Weights of a small transformer language model: MLP 640 GELU, LayerNorm before each block.
MLP neurons of a small language model. Each row is named by its layer, matrix (up: input weights) and neuron, and shows model dimensions 0-127. Each number is 128 + 24 x the weight over its row's rms, rounded and kept within 0 to 255. Numbers have three digits each.
After each neuron's rows, "fires in" lists the words (lower case) most often at its 100 highest values on Wikipedia text that the model never trained on.

L6.up364:167142100131143134128143154139108157172118124123152127145167160126164135125120104153136139083084110100102148129162196109129125148126148159127064081188150108111097148113154158115132125120135140146140148158157105133120117122115111118139117105136125080099089115145119167124095121101174129129113130111116123121110117059109084139144173136142138186137105139130143093193140125125128118119104
fires in: "born", "in", "an", "a", "is", "to"

L10.up403:154079096115165149138126133137133142125123082115124108149136128118152128161128101134104132093131094143129110113117122179143133135111134155090131105151147133105109108117185127156137125114121164144131105136143105124186142115146113135170097143133113101079072113150155142133100134128099127128144111106140150115131153108138118112130170113084144130133111154134088112098111162081161102107120
fires in: "i", "they", "t", "not", "to", "he"

L6.up386:145119139103160154115125105115140129133165104113089145120106143108146137106124153134122112130104115098140123135127125116124127154130113086136100107131157122110127126102152128161136141085129158111128098137119110094139101121178125191155142127128093095077117109089089125140165110148176145076097117141094156159116094122128111123106159147154125148124158153116131073151108132069153101171131
fires in: "to", "from", "that"

L6.up296:178101166082149140122124130130138121143083115153117119125153117159093119119131153148134149081093113124076108091156132149145107145093154116168076090117107124095100125131129146147076173165138080131133103172171112147137093104134101140160114128166159128106139087135123157117119144112133118146075106109144129126136075125116172141154130124118142101143140136122080135114122105138155147134151
fires in: "by", "museum", "from", "festival", "microbiologist", "at"

L6.up93:124071133082133147114166131102163148129068091131151107145166130149105121145181127122101135121095085147121061129128085175116145130150134158148106167088145164129111157129100142182150152144131165124120112133143072125132152122115109116142149131124118138168146122101126147139115110144062131123139142095146133126115107119109158115112170102129134127132117094106095145142145100120118128151126
fires in: "a", "is", "was", "genus", "an"

L7.up62:097138133102113139115139111105069157127123094109124141159117139159141106125120080144122119158131164167174101127154129114110139132091121146145130120166132140144119118102143123173109159109145129136111183151071110125124138156132192135157117103104139153120134069147140140119152141145147155158094129123101175103128108138124118104070134098087133171134132152129095089160162160146143129127120
fires in: "in", "h", "seconds"

L2.up199:109157116107156122145142126111186107118085117119088196124140129135151104128113117137127140138075136128138109124119122138126125127100149137136118115137171164175067102101117108151145146132131112142139182142075104133104162087101120143126132134128156133119171125138134142140137139113139126137104121130100106111129109069121125139151108154146149089096156131100129102151138150131133102141115
fires in: "life", "medal", "career", "diploma", "loss", "degree"

L4.up482:149130082098127148124162132096130132131075126139125100112097117129174111120114103182097154079118118148085098102160168172132176117102109135151155116117153159165116123109134122152100155125111104149125119146118135104114109117163160136124100124131129083116082122114100178120085134123103135146089129112112120088085143113111121144141144095117139188138180138165142130126129131133127133153157
fires in: "also", "first", "to", "i", "t", "then"

L7.up142:167112110124141135103162122164190127119143119096124142100138119090165123052161089176130160084087117145100130106173165155155115153163133164113121119143138129113110123130152115134156140113137129150142158154130097127142133105133103111133100140150110111087111153093114116163127130112117121138135128174130101106116096113102130131107134141164177154126099136127119120135115134095129131099147
fires in: "a", "who", "american", "chinese"

L10.up355:136104123080136169144132118122136131101122120118172128111152132153148142110139116131108123115097082118096109127146110150127124142135119137113103180113151111072141133123108162178131151133127147133131102152171133128187149110134122089126085162068128107147103150142166173121136137123154124139128110102157150100107090111109146157091124115114139137143112108125129152122124154136175133151117
fires in: "an", "of"

L10.up334:160091152105148143117136109116167135142108118139163099143160133143129118127131100139163121085169101125113088120140045175073097150108164158112149134128117141107120105151171125176134133142128105140138097132131158153130166113140134089126120150129113118127088084189113120137105158159093142144100138126153123122155105145126116098098172106096140133128139146121134132079100154116133109144128
fires in: "and", "or"

L6.up637:158109139127162151112156149120118140162152114090088128128146119132101099106140168152144129105142148123116103136118103153145117135131106162102124073136156109129108101123113156179084132101163186122142111155115131077124120094150145171073116139096125090156150125172132141103136118151135128134120132142098129140142091117128120111120180157120159152159100147156128102165133162097113098116157
fires in: "s"

L6.up598:121119122131144134094102114097135197119122093101133141180117150105123102130140130139169133152106142104109132119153144111091116150083095114162120086132128126125127106183183130133131147105148113103105138168108126130130143138126098137170124122158127095130101126139097139121160137159202140102110145148099154173116141148121147103131108121113140132125144124139143061135168142113103123138087
fires in: "in", "at", "to", "through", "during", "near"

L6.up262:127131146129125107121159137088095127127051118114151118144164156162143140118134117124123115102159151113092087114169133171099109140080126146112098117123122125130135123150142124177073147121143121155107120184096130111115131110163123150167142131135143133121086138116179099148169127112082115132152116098184135133148137172080142135142127117083137124118115161146085079160111113109107152140143
fires in: "have", "most", "has", "all", "coordinates"

L6.up549:132070105107131145128089099134159095164162138131129141118160135094139105165131124147126188110099116161128138126115142169153175150085105119104147107159104121154120149154135126102119117159069137158112132146145111145137112114145138098172117143107131094153083150103136103186159149170096118154121139154132167130090138103138132121094142075086145120115121133120113121116126151150121141134110
fires in: "was", "of", "one", "a", "the", "party"

L6.up536:157107102112157150114121152076121106142104124082074101145158145117163127141138098152127102133138107111117124098112113164118091151130152096109120126145178130130106120109126084135125113109121115134142130102116105160139133125152110154168092134115165129133149184109117168130118109137153145112176105151119117157104136140125104075125125135133116166144138147084085108160141166096097137166158
fires in: "that", "as", "found", "said"

L6.up282:171111139095124130132137119077070127166123146132108161125141096127126107123136107171180122113147150099098139141152127134158095155109130152119126100105160097119092119126150141147165088106156150111143081125135179120129137082180088116138115113155081102121106089131141122128146120134126140082142132125139172162117107132133124137172132139123138148117112152093081092153129128098142120117096
fires in: "are", "to", "were", "not", "be"

L2.up566:114140144130155147111139142182130109123103121132122134130127100144183108098124105168135123115166135140128097106136123093125130141114112120151122108174129131081117139171135111148082123083097124098143135149109155165148134145158119134129129113135129129128125087160092173118143154110160127118058149116114131075094114169099123144099115124094132159095121136121101133150138128116136120179087
fires in: "he", "companies"

L10.up66:090086147068116138139113140165136119099160117117085118138139144102137093106174109135139122111094105139107153151136137135154151156104158136130105108135173182089102153105132138132118106091116144154127152152128102110140171104163081112169129137145106108125108128106129084116148131138153136141126109147147126143099114111114115149149135085106152139167135133133090149125101135127075127140165
fires in: "and", "who", "as", "he", "has", "is"

L9.up515:119109166124148115122141105121128127116155064126137121158139193119127133151111123127138151117123091086121128097130102143109107128127111174084061108127138125112079138120146119120133106088168154116142108181101149107156115124126107087148079106142161108132110118147146127119129164156102163138162157172074154176135111128141085111136144108130135156165147138144144099176138177121121109159114
fires in: "to", "an", "s", "on", "his"

L4.up302:099093147112153155130088131108110189155126125104093103134145130104122099150118136100128126134137151135104117094125150138181136139170134192152098142148101093196134119171106128135161162119150163130147116107145133171165125152147092141120127101121124129119131101116065152113145114092147138115119080134129115124162145134146157096118150138101132139181121116140110166111118077132095129137149
fires in: "following", "this", "was", "is", "club", "his"

L6.up572:117099103134151147103118137093141127142102102075108113149146090145159096126133102131151145236128130133148123106131111150126108172114135133111112121145085124125113143111123126133102144109118099110115095102145114123142125119145107142145100133145130132077155123147090084074156152103115170122187132163109152184133080142106097122126116115083152193137154115123141140121119133143121117164130
fires in: "to", "of", "before", "the", "in"

L9.up65:142098136136152128122098135123155104143151113117129111178131124112147100141188143166133161119112143103122150119110101153165142139117112160117107131135149148149097137153129133143102147095141145101139099165114173128146182074136137181126148164095107099131087082134130106151144115119052132136105145135171158176171118118104125086126123125116164094127140160131109101144124153119117140145122
fires in: "a"

L7.up88:129068092066176126142103136135172169126143124138136077120097103121111100128176100128144112114146145090122158126138113139135130140114119133141109122128121123111120123108179162129048148109140111168173149156115130125104137101131123146103123175124107131112175123129145115103103153169145154142145139116109122168128119159142096146108126126119142137160169128119115087122086122122144145123159
fires in: "and", "or"

L10.up199:168132122081093154118122150166131130135139156168096122127125127131156133106112105140157160098135091160115108123125150099150128151106130162121113155144160130120127155126125133129106116158143108148108163127159104116109120133139131083130073142140124132141120103122106098148141110130104135190150155124189183092113121125115101078131138135065166157129097161115126136152102124100125124114132
fires in: "a", "one", "part", "american"

L6.up308:113084115140148121103107100153152136133107136147136132126136146101126140142127088155131105109125105120151077110098112183130141130176146140141113139109138191078115099124122141128070146138145166130116140108154151133145104126156138123089112139142130114138140114186163166139147168158103163138080117111117147134112085122096101108153144137112132161102153150135111098128104139095077134119134
fires in: "that", "to", "and", "which"

L7.up269:118098136130171137104087105142134141160103112091164100175107080146150098137148133135154099114105176077115104134173119129135164161106110134119135098116130136125146091124124145174131154148078096148118089088116111092169143084151131112123107140121068129157123104109102137156159184153122129115096116151117154162149112130136156153110127157073139099157150119106093083144099147118133157101132
fires in: "and", "to", "most"

L6.up213:140108164146152148148099119142127164124134119075144075140134131127134144134119097165124137118116128108104122135192127113103093126109131112070097067126131128102151149164131172169166128117144200168126121161104153113134134118141131133096078088127121130121130114134135116145157131104142123147107125191070117152118095146153165123126109124093141146162159117121153108127093116081150120146140
fires in: "to", "and", "particularly", "by", "about"

L6.up463:128125163142134143141107105117187177103142085126117102158156146127113143145145123124122113126103112123147123162150100153097160137101126120102104178109132091130119156125112157112128147101103114169118163118121093121126128122107113106094123095154168131123138102177116182103185153125161171119135153144121099158120125141121132112079127115113093141111108114085118112156185146152131128124093
fires in: "in", "of", "check", "with", "translated"

L6.up373:135163123099144162106094118163105161153117109074160132159140130074149163155134123100087134132125107138181112104171084128113201143085097127136081135107145139060135143141115145131127142119141126131167136176136104154160114102133133105153130128159082098146115133101130103119168113138099140093105137127125158141140129148120102151089147166143156152138125114156130108129161080095144108121113
fires in: "of", "from", "through", "to", "with"

L9.up320:156140117094123169124159112166165135080135130110140160100157124149154129141167079162117140122110136170139123113159130148090160146152103154092078146164153117118121118117135137140145117144085125115113126121132060129161108125115102100131115118171100113136084085139120118138117105137112136137131145118115136113122114091084123131137149099091166145118116155091107126142126170160118087129142
fires in: "and", "a", "an"

L4.up615:164115130138150120144143126093130156163154111096126111133140155107155104122118089096141132097093118161113107169187106129157149125131128167162120090098152132146131180104132141156089138100116148137111119137142116120133158105157110127166149107160108112110107120131094152076085132155131139133139098113139160146105114151091121169119103148126151114115099163141119142071152126141125116126170
fires in: "after", "as", "with", "despite", "from"

L10.up434:098087152105197108131110114089101157113146109150107129134104129120132098102129140087114164111145100104144143116106098122136120144088091122102161157174107134140131163155156177134153118133119145139111104173131151166140119080145128150142136114136112115141143129120148085121161147141132158087094156119115130182128142139199167115104180143120159153136157123117123100141094124117112115146133
fires in: "of", "to", "for", "from", "both", "through"

L6.up590:122142131084085125146141140126092174131149128129117113158143128118155131107131109178150105074106118135152097122144137167133146120107072160115110107115156119094122136138144159115131146114133145118114127138097149143157139104082071125130090101085130116110058130111164161107122136146166132150094111128115135143125146153159160111196170076104132130149169144141128139141176123111109105141111
fires in: "in", "born", "on"

L4.up552:118102106139109149132110131140134113175123167086151097151088115145102114102117064135135136124117130180163148132168130160158144164155120142161124143107167104145115128121163096138144111105130111139138147145082122142143101142089151075143096129124124119108124122091132111136098106139120138167130138128118130168145128096126098154185145144111147163057099142123142137101133118143157156110134
fires in: "a", "of", "part"

L10.up379:124116169137134131118148120109141134131123080062152121148150075120181129144136104107105095107136121108106130103121175133097103135103108151092129111150110147087126122125142090145137117110142104100160127136105181134115153120146133119126128139152123145113124151118160113163108183133118150132133109144136159105124163152089115109169159140117147131167175157139122081181102134128120151150149
fires in: "as", "only"

L7.up95:123103160125163102129124164121100134198177150125117091148124146157127086130100110180131141131143114119141129135108127138161105156125107163141109110113154123138088117125115128141140160135109144141119122139103147115112116087143121161144175117105109109110106067131136094111116130118126138132127120164171116164136134116149175088187144054122170147120120128152151070127126114096109138106114
fires in: "on", "a", "u"

L2.up395:109143108044141159115156135125131110153145135119069130089155094128145112153159123138140133116147114130118152153130114172132149122123125173098105107167156162167095125091146136149155137105110121137137135132154126115128138106145095143141090144124175094172116064153109176152159129133124121181129115127107117119155149085094107082152152155124146151139126109112149131122128107105117137140136
fires in: "s"

L2.up183:146162087121135198166102098131155134168125118115115136101125154101132137146138104095120136132099129126149110166136116127126167140108146150166083145095115128161108168180178117120133136117078107130125143131103149134127161118126115100130099141143128113134164146104134135139153099162072115126128156119127166102113114116077076144058134160114129154112111123114122146088173110120140115148153
fires in: "railway", "station", "railroad", "line", "from", "between"

L9.up93:068114085135135136123136124132119151115128094094120088155094073097137114114154113112130117136145100142097109138100111149155129140155158149123125178144168136163125082169157116161128132121139137118069102162114129133193106116117092136152147117122139124095120133138135117102192156141051180142123141115130151148144130094108141131132124140119135100104164174092122132153137117103107126087124
fires in: "to", "would", "t", "will", "could", "can"

L7.up363:113088137095158162147132104120153117132059086087104143133124093110146148106110136085119087123137123128116111144141105134114170128099129132146116130127149103124120148134130109144112138128150101147172128150144141161135125122134120113117106114144139104129096159123105130128168161170122132106128132144156151103126115226105123132086154083093135174101130150125137162109162142086127084150116
fires in: "of", "by", "it", "to", "which", "we"

L2.up624:134134157138123134117125135076133134154148119093089099131150110133135103116115124098151173135144120089153114161144104159121096170135117108158096110163118099143128128135129157098101143135181138142159145131144120115117145119154147109144139122155113113100083112093128133123115160123130187105093136102139163164093134141145101118114156128107142132134129109120128091150137110138080165155159
fires in: "during", "after", "following", "died", "describing"

L6.up178:111143125051139131103111100126108129094108116119132088160137100095151152146150121143149127110131127115140114138129113152130098146140165147184108137112135132156101144128122095141170154112137141114119130081144104163150163153155175117127125132124146164125152111154140184115151125110101159104074096075113161117136113136074105133124138128122126160147146116129115129128124101108105077107099
fires in: "to", "is", "was", "genus"

L6.up309:078122160095109190144112117134098120143110110104139108153149073130141120144096108113143138084108113159088111118118138135112125151054125127152142140179137127136138134122151179137101135094111136138160135130164121090108185094151154113128138129157111101154105132104132134091154133125140165176139111119124149112103125192148142117152121107132140134132143146132115097155164150131107089150152
fires in: "as", "than", "about", "over", "approximately"

L2.up612:150114142121136124142164116123100136160167108078124105116143135126135126127136081138109158142088104160146088138171109128094121110076131140195106081129115144171123135132172127152139131125134127122126134164123074120120151117160118120131136109140145105082131131127086162115131153146100147093118146103126147119126104104088148146133100142129154135116117148105116104109180127140114133172127
fires in: "after", "during", "when", "by", "at", "between"

L4.up608:116076157109134130142153120147151143153142089093106108159147120081118116106162075115129150115133111118105112170117133129122132113070095166109102090106096166123132108137104147145147166108159148164108152148103097150129140088173085128145147132123133138126155128074115132130123101101178148104157173114123124157109106145136126151129115166111160124118125155144083087163164123125115142112123
fires in: "as"

L6.up588:133123134160108135142122160131088128172153107143118136116114148114166135117125074123145167128143116122094101113143142103157122149119118157118118128097124157139111119070107112154089150115122119134151132130120150088131130111190147105114134141099102138091175152161128133081111133096115147175133147142152164090090124127133060169128135099137131179142128107163101127155146115120115115093158
fires in: "in", "on", "0", "wrede"

L6.up595:154127070156128173090091135117128139140122126109139107110169124141118131177146129101096113133111117135117104130158140166132122143137126147158133101097128110128072109171137136136125128118125178104107080094111214134116145120136141134147150122147125133113117105168134115107141150126109157079102122181169159104107125118127129140128156124155133114152114119115106131082153109107121130143141
fires in: "of", "which", "that"

L2.up589:121136122169111122129181118115152129108162139101177098129126163129127130151161139116125132161090091118146121122138143112133195126131143094125128120094098123116121146129114133128117123127100131137098092114111083111161123106102098078141119160125132111164147096091079150111137129133125187071152174136136130143120135097116126162110137129127134127134114144119119148103164146154085125109136
fires in: "played", "of", "college", "career", "named"

L6.up207:184104102132122129108130140109141144197092122126102077157127148160105103102147136106156169133126103131093116124149152136126109130080095120142113125150136098126131136110137112137167153132120110128121150176145168148100121102200134128130166136162100112108166148121114116105090149132151121135099060105130140110112152128139147125120131153104155123156155157175119084147107120064165080140158
fires in: "as", "based", "how", "january", "august"

L7.up547:114093119152111133119118109118159134147137122109119138116143140149102108074144108129109168176176128103092069121178128125151129147126114133095115124137139168126103151139121121103108117101068141113117168109096124104138094079100097169108170147132139100109124096148112115142127111128074165096135150119166117155148144133137094144135114110119132119166157103116144099159134169146088141127134
fires in: "career", "played", "appeared", "9", "debut", "re"

L2.up620:135137129091112136107123145107118151140143114094140126127150202097178131097156109118129120118106075149147110102114094157152142156120148163150095102133168142137118162121177146141120099099124116162153151128123114117105165159138110084131167168129132127134101137144174161150133135151115179054100152137140161127082122126107144130116115161116140126087096103119130144135157133131129135138143
fires in: "they", "has", "had", "is", "although", "he"

L4.up319:154132126136143161103127110130136158116111107119143122118107150157143129101125129129156141111105118131120080139144124154158184119162123170118123102116149115192112135124139114130108146134115146150124115178092110170138115110092126113130104123126157143172128086105142145168119081135132139177124146076117100098134145127130126127167159132115158139087096147150119135112108139133140180086100
fires in: "a", "one", "league", "s"

L10.up337:173107125127135135104116129121147125146113116115112122134167125098160176119094105146122160126146123102114144091148149197137136143111125172120132141131137104140100103144122139127150118102158138105163112146165083105122139072147077093135158104164073114122061162155121100148135121140083156136118142136161125149123120160119086153116140134144183101163079147123097114114116141144094106125109
fires in: "the", "of", "i", "a", "to"

L4.up569:115140110122136133118125153118151168151102078086136128152132163114135166136136074146135118169152143127175095131119138165108152143139145128133123083140128138115095124093138121144153145106146147128136134163126108146126140116084151099121138116136166101154124108132094099144058099161116177122086135111137188094119142109115100130107150123168163150087071102153112135159163153088146096128145
fires in: "of", "in", "to", "into", "through"

L4.up229:077131093149164128105104134145120155152119099111123141113149143085133120139132104117147070159121153094158129119132132134112184132124118104126107157098137143113114149141154146152122096060107157127153136161166113136129122112135088145113166119155123101123149135106099108109128131138159158070117147141150116137128085093120141165081136149158146125192120136109143146099138129130116129124122
fires in: "with", "to", "representing", "early"

L7.up91:096128104117155129164160106141128137134132135121106111141120123031152101117134116110107147133162102126124122106104151123133146134149166154115112143154148131125073122104120098119147131124137101137152108102175120120125146134121139136141149128169189098138173152184104140161176132123121098130132125169102151099131110132124161103115110129102125127182151070141095140101094083110124145152150
fires in: "he", "it", "she", "team"

L2.up350:109101113117130168112095145102147116121132094131115096163144133080152116130150109118126155155151091087167136096158137146125150179148143169112137106168166098129140113142095152140103103134111116151169138114109150100141071125123131112141144095108151124094103103107104145141152143070091142097128152102097173151117121144114137129159193105098132108118134120128119159187153106115091139131119
fires in: "could", "would", "will"

L9.up175:164090143097121138112104107111130128155188125093135116198096181115168114126140070125132115113140137162099135119157164145160126141101137134163110047109111125139128091081115120122129128136117102133121172118109126136133140110171129109109150115133108128114097154123135119114098130141140142127129109136100162185085120139124157126130141145129172134128123156154124107100126142133138112104165
fires in: "for", "at", "in", "during", "after", "to"

L9.up277:157095096162185126148175101090133130120147121130096094146135149101120150120082116148120142123097135120154121121151140138109141150121105156166111149121114140131126152141111166149150129123140137125164065169111113129113136121178112119147071097105144097088137136137108092102149139105145144075147157169123137123152099107137112121142159128142156145140111129083100144099136110106132082178110
fires in: "of", "for", "to", "u"

L7.up182:165116139141156155118124107108139139164112149124129142174133127153180115136098111137144120129141124108067121181125164127087101159126150135124140105085105101151081117114149178164096136151118124158132081147139123126095142087152102120159127126125137098122143134124084086107149122172082127086163118140166125194097131106159102080122178126122155141159127138106114110125098128114138128138107
fires in: "of", "to", "major", "is"

L9.up301:097118136092136119096118103141101115129136079111103139171136166151132127099146132144190149126151113132142092108127116141148137146114173131165093104146132141115118080102144123184130138114102092148066125122174143105172139124136098128147116147081150118090163119146148137135097138130153172142129136117151157141188116145155116115107145085123159120161117135126140096135127165150117112138159
fires in: "an"

L7.up203:126126110108121102105159108151181142165145140116159114133124163145169146125116107148150111125110112156103158134118133152102169137129091116106101115142089114143133125111146140120118127141071137119120131150120085137157127109117130119143131106135100125064111124129088143093127162090110164134120127156127148151133107106096107146120142092149146165156185104149150102150173171159052127115154
fires in: "of", "played", "held", "attended", "continued", "to"

L4.up23:095145120100136152136155153159138122131143131118161078154120168113126137139138069146143138114119148140111130143164158165173127148125105128103102110105137142102134098118118118121135147129113139131119159125092110168148106128125116051108141102147156105166082100095172127124105117132096146181122162130155100154102142114132117143116156131149160145088122178156098127070124117137122103090095
fires in: "part", "a", "of", "it", "one"

L6.up417:124113148111146128153142117117163112131115091114109113109102097168125095093114116124119141101106113090112142175128133147104059164117109097111142145133146127097115144149147161147140170151084115144141115099129178068110110108145131133141145127170140111119153114141078058138147151165076155148103125130117140168126092118094127123153115115074132141139180142154126109125102119137136156157122
fires in: "by", "in", "as", "known"

L6.up198:154104156103148131115128156127134105142150146094113106143123127114109067124120104108131151106111166102149143159122103165136088153115115149136082137137116124141087126121155178143137134098105150157161107092095093125116120103149103174144133127171087124104131080118121141095153153165131138124155088147137131181108095099146113134095144122141140152146150131116112106122117146083105102178138
fires in: "to", "and", "on", "from"

L6.up60:166121149080139156153146088091131128177121090136146115150128153133158130114089132127144100156139139141126122158148135170120132116114143116169141107100082105150107133134102152135100164138098187120084096143098106136117169125143106127124157096077159147110132161106134166127114133115122152146089142132128142156121102156144139107129153128111112152115094129148111111135142035104114111126109
fires in: "he", "to", "they", "from", "she"

L9.up517:126118109151126081098121158163115092132167106109127106141133107105164144113152154135168103149120112134118149141112131127147094157069117156178102108132093147117121110138148111141099128117110140164125137143092147124118138096120133118163139115118138122135101135125127084120142119186132189161126139171159156152119114134157144144102087143103162101161152127142122075126108147116112106129157
fires in: "a", "one", "on", "addition"

L6.up78:111135143117121128145179135117151138143143096158187130130142165145150122087107116145136118110113158153136121131100143107181131124151128151132091088158114132107075144137118146116109086123127161143155102146080115151135146110169145107160087091097141127109156124096084146163107113161115102152114156164132171153112096148113150161145140164126146162113143103141085099108089151086127089148104
fires in: "it", "line", "she", "they", "he"

L2.up168:109135154166102169129130128163131130131173079093105081110141135108100153139171114148103128122082110092125081196112114167145122130099141155137119102126110125123113142125144138126139135128140106125169138127134146121168154125183150131129147119143100123164120115132073163146200131148089147119096134105141124129149085166113138126112178129126158153107097133117108115095143107095122133125096
fires in: "on", "from"

L2.up263:104177139091117177107120104159165131118153107140106159074135113099131147132090138146144125107099127134124127135124133183136144109119100134119118140185135123124048134129154125115165128131150156110150138148159133117158127085149068145159152116155094117133133108131093120141154158148130135104139167126116126120117099151112133141120133156058145141117102144108132086082168081106126120090126
fires in: "i", "ii", "of", "with", "from"

L10.up275:122127104126161170117115114128144129117155141106129123088134108159137112121092104116180169140150131105143084094151100097155141158068101158083101095109112138090142107139090157116121142110127141139141141124131106127161128121154134143087127144132118085113119105122102162134110136154092175151103146183117135169088137143094140140111114119062110107154149113140134126140148193151095111123144
fires in: "before", "while", "after", "of", "by", "for"

L4.up510:145156139096138136154152082125127156137090149108083107210104149105151134143158101161122128103123128118113104131147130147052128121113139135125090151098123124164122124107084128150150197120147123113082102132116163163153130091142103122113134128117165116115130110127153109111139115086127138120120124159136145109158164101131179155171131158133126092142124074168099134129133112087137123136114
fires in: "and", "most", "australia"

L9.up32:152091122096109116132150125115118067158157123151131143131098161128144076151146149177137135138130078138113159100133188146137149142096127129145092126119104111100109149137147121152156148096115117118126100167144129121157113114143078102150093112125113113142111152071101097141115133124120120112146142161157179150122082120132077132163141105123123175134111188139083119127101098137111123156119
fires in: "a", "an", "to", "of"

L6.up410:138124122086191163142121092114130110135134156132076122187156137138134116106145151109128122117101122116151100152134093117145142139116122131172122139116138092139132131169103121125112144140171145140159119156166103141168155124128083161166143137146125142161158124100102127097142113141160151107108131131113140176130097142157115147080124139109098183124159133090115094131136152128091118123115
fires in: "to", "of", "by", "denotes"

L6.up26:125138097105132154128121111119155130154150126123169084091147110147135130105122155097131144088111089143118130108144096130138132128134102130120112105136144149148133122181113120119145110115129160137163117120132135202145046097127103138124141100136135121096115106173165085132081173111119156129113124165142112118107104143174162186132160104112143100142152118126129110119111124132145090127209
fires in: "years", "of", "school", "year", "degree", "mathematics"

L10.up58:086103080081128141122143120139106142131091100158105160192118091156145138150168118115104175120109120137116120125132127159108143118113125147130086143133138120111154116127148150130147117123162136187105095118091109129177142075118140113117142158159151085118129109147116132149142135112117175160113128035104145138146115159125121132129175128116145097131149131160127110132114110110094123100111
fires in: "it", "and", "that", "who", "or"

L6.up557:130105119111131166155080128117141096105080195117082163157113088121143116181139134151108128123109093151125136158159161132089136155137120139144087111132158144106081091166126124114118152181107107119094103162106147159144114098133137077145109122143101161170192131130136131191147115130117149092122113162145129146156112107131151109148130139154140142117119156138092114155122111110127120123102
fires in: "film", "game", "series", "album", "book", "family"

L10.up117:154102110132152107142141125088108118156122134108111120100139172122115124122088134140117108162109097130147120090126111132119106136104136145116114111118125142148128151146181173134118114103126160170158117159090108147111191124108127129109109102110130134124108133126107127133099148127133190090134160160131166166047117148138118120148165137116154142136138132056123159106139139125127090136153
fires in: "of", "from"

L7.up304:129123158096147135137128138129141124154127103092174145144088143113151157104158145090150132127097105113134118148167150156134117117112124096101079111089132089095131160111108151092128169106167146194095145177117132102123162084112144122109151093110154137117127151075093104124143146157142120145136187121113122146134131181082150151107125151125153117135121150197129098163131102100104150102108
fires in: "as", "part", "by"